From a checkpoint of a small transformer trained on Wikipedia.
Size: 11 layers, width 320, MLP 832 SwiGLU, 12.7M parameters.
Architecture: biases on query, key and value, normalized queries and keys, attention and MLP in parallel.
MLP neurons of a small language model. Each row is named by its layer, matrix (down: output weights) and neuron, and shows model dimensions 0-159. Each number is 500 + 25 x the weight over its row's rms, rounded and kept within 0 to 999. Numbers have three digits each. A neuron's up and down rows have the sign that makes its largest values positive.
A block is one neuron, or neurons of one layer that tend to fire together. Before each block is what it responds to, as a language model described it from the Wikipedia text at the highest values.

Capital A or I starts
L2.down70:478501509547505499528484506456526501512487487522473516517618507499464496513525506488526508470570465490472498520474518500492486471546529528514517444528512470498502511482516518519534507465536476476487509490521499516481543507474483468493505538487483527486482444464490484500502520468480495537499516524501471482490512510507532500541516509501509487509482540477481526524545502526483471466513469491510553518486476503513447445520503516449498441502489485484513487496494491514484522491514488
L2.down162:521511530508535478496524489501511474498491472485492528509369515528491486475472507477476509538534524459500509483549507543474510503469531540494463481522533551494500484505475497466515528481474510504490511489500500477502495475510487456527487488518459500505485496491564519479494537468491470501465496509514517482516487516459504546485483505495527529518490472522520528504467516448535492488528494532488473526502481467540526472481472529544505540526493506491497494487538459509525516508469510
L2.down182:472479505501536496513512481503501504481545507468504497499588493468472495503530486456479497501516507474484509439529462495454509506442530511514454502546488534485512502476476477532488500516465486522485516495506523486529471501480489521502463515504467522536521497503527551477527476512515485539517494473489520508462539509519502497528510494472482485502516510506497509510530446516482479476509509496503491491488493477461510482464441510467499525458491527498528528533541521483474493533474490
L2.down370:545494541507519518492515472521541506522510544500516498504538512531496494531485479509465492498500438499515471537487531449537512452508548551503514497527477510556493526481462453500492503517482507470519472496503545513470524495530511506500490506474446506479522475504510465500535507509525497509526506510505519524505480542506526484502516496488491516531501497508547549500465512475460530514507489503465491490467447532550485489511484508547537504502504489504496487537442494506492519535525503
L2.down455:476487540524459518521528480500474499491527502495500481502597520464457520517549509502500486498490490516500524511508492500505526503471505497500496497474520491441509492546521481522493435508507537530533491481511520494565488530484503464533502470480494511510499475468517518527519494515486488493525503510487483535507466529528469506467544488502487524462496511506488494536468460487519477490511504489455519460486491483479520484475527498504504510521476496539474525559541498496460484518498538
L2.down601:511497496504504491475527477491495485430495529541479534509559482519488527512500520535472481491513522504501528449493496509459520502561476464472497516531555493482504483508537448478541515491526505513472520491533482473499479515538475483496477462509497441552508522471518522509505497514530511544507483505500502509439512516474529477534485521481435506503518481484467496477490509439545508528485512501512505508481499479543471548488497498563511495506511474517516502541518492478502479489503506
L2.down728:489507513472498515502500470492481478494512497470497458515455515454502426523527491465474502488463536509496513518515460507471555498446528477532519480511493496538468506499537539570522470483540478478521503480492520511519477526521504516494483490489520531499500491445523541480487488530496547519500539495490541488492515503511473485504494511513514460467496472535491514514489474472505511535493482535477518511500505497470504540541494511469537530489518517483493518486502443506468472507485502
L2.down764:484494482473513483534495549530472504498546515461521468492547570502491514490497472518450507471516467473513516554515452487450456487477527498448519542487489515496514524483487428512513515506516468498495515480492460509495433490497502517498478453514478468488512500485550511484512524514541546499515486473449505549477498498489518466491530491512505500490476497521511463513489487517477533503529514502522492535500511496516535463476442493490504466484502484512520525529529430522510508515511508

Section heading closers
L5.down187:504465510509444523503487571465531499471487499531479530495574486482481479484487534489492485514499522467447547534494459510498490460500530457495505544486512532495508486504536500496531438551466488525566509482503502522511500516531557514544526538505529514488547530512484514477513486485542496537527491494501497495527516488522451504481516496469497507484494497472481486488489503491522477514502486483508478479464503496512490520498480502476491491532491493497482530519486465476540524517456511

Section-heading close markers
L7.down225:530528511476513524486519511488526473507474531493520514491554485480460471506512492492497518504512497547507496526491460503546489482495502517466480522545496489499546526476498482473472503519501502522507479524494498527518487534459544552457548501523514475510534519462503458499547474494490543509535520463511486533477514492527547543493494487508507552473562520499563539475506437518487505508462528515515468465468500494488531497508557500461526504453500505539503486501508478509510472486518485
L7.down230:494490500549449474518499505475491480469469516495537473528518495477484484469495461481478520492517549461455466464530552527502534494475477486468463476487454503518527543498491498502538490504507514478510513482522487502476499508476514557508525473504492515516513464563517514483540466452510479492514489546522475464493513527513469513563460531480498495514513488526545527525496507563481476484486457493519491538478506533472498509476491501477480490514502516520478462466477512510494524509491549
L7.down253:497492542487518515469532506477512497499498493501436521498557535545477487476492475493438515503482520501508505485483558468482479492505526510492490511457467489519521487486509467494500512493506464517527524448500491513501477471518498561518486491539476518451442435493454461496460510514486512470489520484461493487471470548487544532500498507539499500453455515470475508496513509532453518519475529482481502478502466519508487487455480470474500500486526487509503492543528536500496465515501533
L7.down340:529491478514510446522483501486543486554503529531500464497494493513486446484532466516554497491491508536540501538511542482511433506501508475511513422507484513481519527473503508503553564526494486453473499490498536500520497558509460458542488507492517490472491504528481517518525534524517521504509498493532464503513518493512526506491491475493493524513528483522532525503466468520537499522537512456500526531484502468492490520526464515489481516504521483494454517505441496485499510476542505
L7.down712:464493523538513510524508547477460538478528506513500476509497503493524444475471515472447475499516538519502494496506531494507524447497485568488493462469528508474521536504481491474513515460466515486451504454516505489526504515531459530536478523511492455456482518508541528497487486495474468484473509527482476491492494453497513480494508512461485451519521522451500511512520508526492476484488486458498488504478463486493514512485527463487488514517499478533497507473529432473520504494508535
L7.down713:472479527502471469487474475526517508501459468500491562483531541469511499494497537514515452532541484523501504525522492528513505528488440501514489475509532504490498523486502466503490506470458512553485509498485494503495503495495459508515502525497522461477503490490444511514497493493475452470552524496472500484522496478532502488511466498531488527528564535465454507462478504453496531485468481473472508497538492508531508480474496476444502519459523470471493468458483459501478520489540519
L7.down751:487491537517482515538562536487518495473522473427490483465519520509509455502519464450516494508492512502486491501540482499541470428472473538508471505481506526500504478518508521494506519489489516479480519525492510457535487533456528521533506523477498493485446513488499490501490509519464577518528492463460510543523471500506485472514485452509510515504474499517481503506498485516498469512485507509483524493492492521535508519481520539461534523514532508469513539461513512524497500479481508
L7.down767:505517519525547485457504504503523487492479506482482502489639495517464494524522589489479489507473507509532517469502515525502498507504508495447476532529495484552502486457482472487484467541468533491484507530484484491488482519515504493515506475506484470515477485497518438451536491446514518488503477482481501486498505469540458472476501483450487511527516511511494510475491504554482481533473505497501525484522439485485530482485499535515513530484492502509450495480476464495477527495505459

Word introducing a role
L7.down94:489532496477511497514450534520495477575464484488509469494531498485449510509486497469485520538489502479445505477513548488470511481459544476501506516549499528485514483488517463527517526465488474482517521480496477512550484527507569480499512528483486501495488460551453482499492450479506528471490498459463512509506471483497532513523496489533475523482524491507544507512496503477526471480502483546495507517500534522526567507504495495471509503515483499517504504550474491486470479506511498
L7.down205:486471482483477492529481500498509508523525490501479503532523490469511517479556554473475505494497464530560504484505490505508482501506497527505480517491481489501514493491492514502497505462499515486492495536524490510549490503517537521545478518494553536451472488502501508422514539497531535508530488499499463468491496538479511514528521509466507519524493527494492498523466481478482524493515503461449463488514492512518488528522516566550512532530496492541504491480534502464462510491505536
L7.down361:484505472505482490510489484474512524503490471487508499508423510498474480572468488526458502485530446468530472443514485490441482432510495497530490556471477489483465490507503511505471481515476548480462501520498487543553513478556532480500486467511484504524485481507554499497526517487523450494475497503519499527495512482533508484546506518560498476494477525519500473492483482518496501526491465514557519512506477434474484497487500511501506494533497520469490495513515504478484519530520462
L7.down411:471530502500483502455475477518503496526484468492475475537534526477514482471474511518504500512506520517528505524527489565519505486523485523489477496488490498488515488484485547508517495451487485522494474505505472492501538459543529480541549562459482489530520533518536481533506492519469514508494557487484499492544498500504539493491460510523489465502534487518493514492496473450534503480544484498486512497494510551467496509502460481441511515453533464498526488463513518499468544523540461
L7.down412:524504526484486512563523526510507549480511510462455541514491480507493492498488535481482550488535496536503526486488527500550521490499513444470512517484539526521560530506499529478518530503568488494507500507483520520478535490483492494514458483523541513465525530509516477538491527491495523559475506490530482496503512482515508486464503499472489515498495452487469536492513517464484507484552489472492511499496475501520557454520497439473498483497514522530539509492503499481518518511470491
L7.down491:474541513440505518458497511550505479520464478503501498480526491493528467474497480513494497512484502472458514492521471540462535463512509511536487449480531480491531504498483542463480488505496508520493474481457469444506491501484507477504490527541502491467498503506463516509483525510490533515500503492491518441497522496508508519503485537507499520457499505504488511481518476499471482553492493552470533503497504458523470521506470502555517510541490545479521508548513475484501476495465565
L7.down572:483510449516468495491491498478491491510534502469468522481451493536498491454551483475484516494539522505488510466543516484493546525526471467483498496484471461529515463505526524445465519490532480481465483489478526498454500527519498522529454497493475480486516549490484477502513510488454525478497547435505545505496521521527470518494476516509513498479550533523536483537478484479477480499530519534484483503484527525537505453478473485466487502445512493516496453523481540518476457477517522
L7.down653:522482500501505468498559512509512483530509496510438527509494497503523511477498542443468510481506521544512492483477481499468510495548556480511513492531508479488500505465480531545536512495497527476529483507542498515493501503450523498519517542589522555452537502475455556497532518511445496507542512509498483533517468544462488506470478509518500486508526482514463508504473499482459489513497537493523459529482486474505498534513507519465520515515507529523514495511473517515525519502544556

Role or title lead-ins
L5.down439:488468479506482479558503473513491524548480495465510480516446525470533481500467477482492548511482511530512500500509496505494489495525527509488503466488508530512499556498522526525519510475509495500527504476555459501536497504482448485513509525463478497474496476529481539475516571507513510562474520512469493507523507453514477491496482515488539468468535471501509459513472455510485531497497504496486491501498463496500503517515494476527462501517506522459497545552476509499516467464548559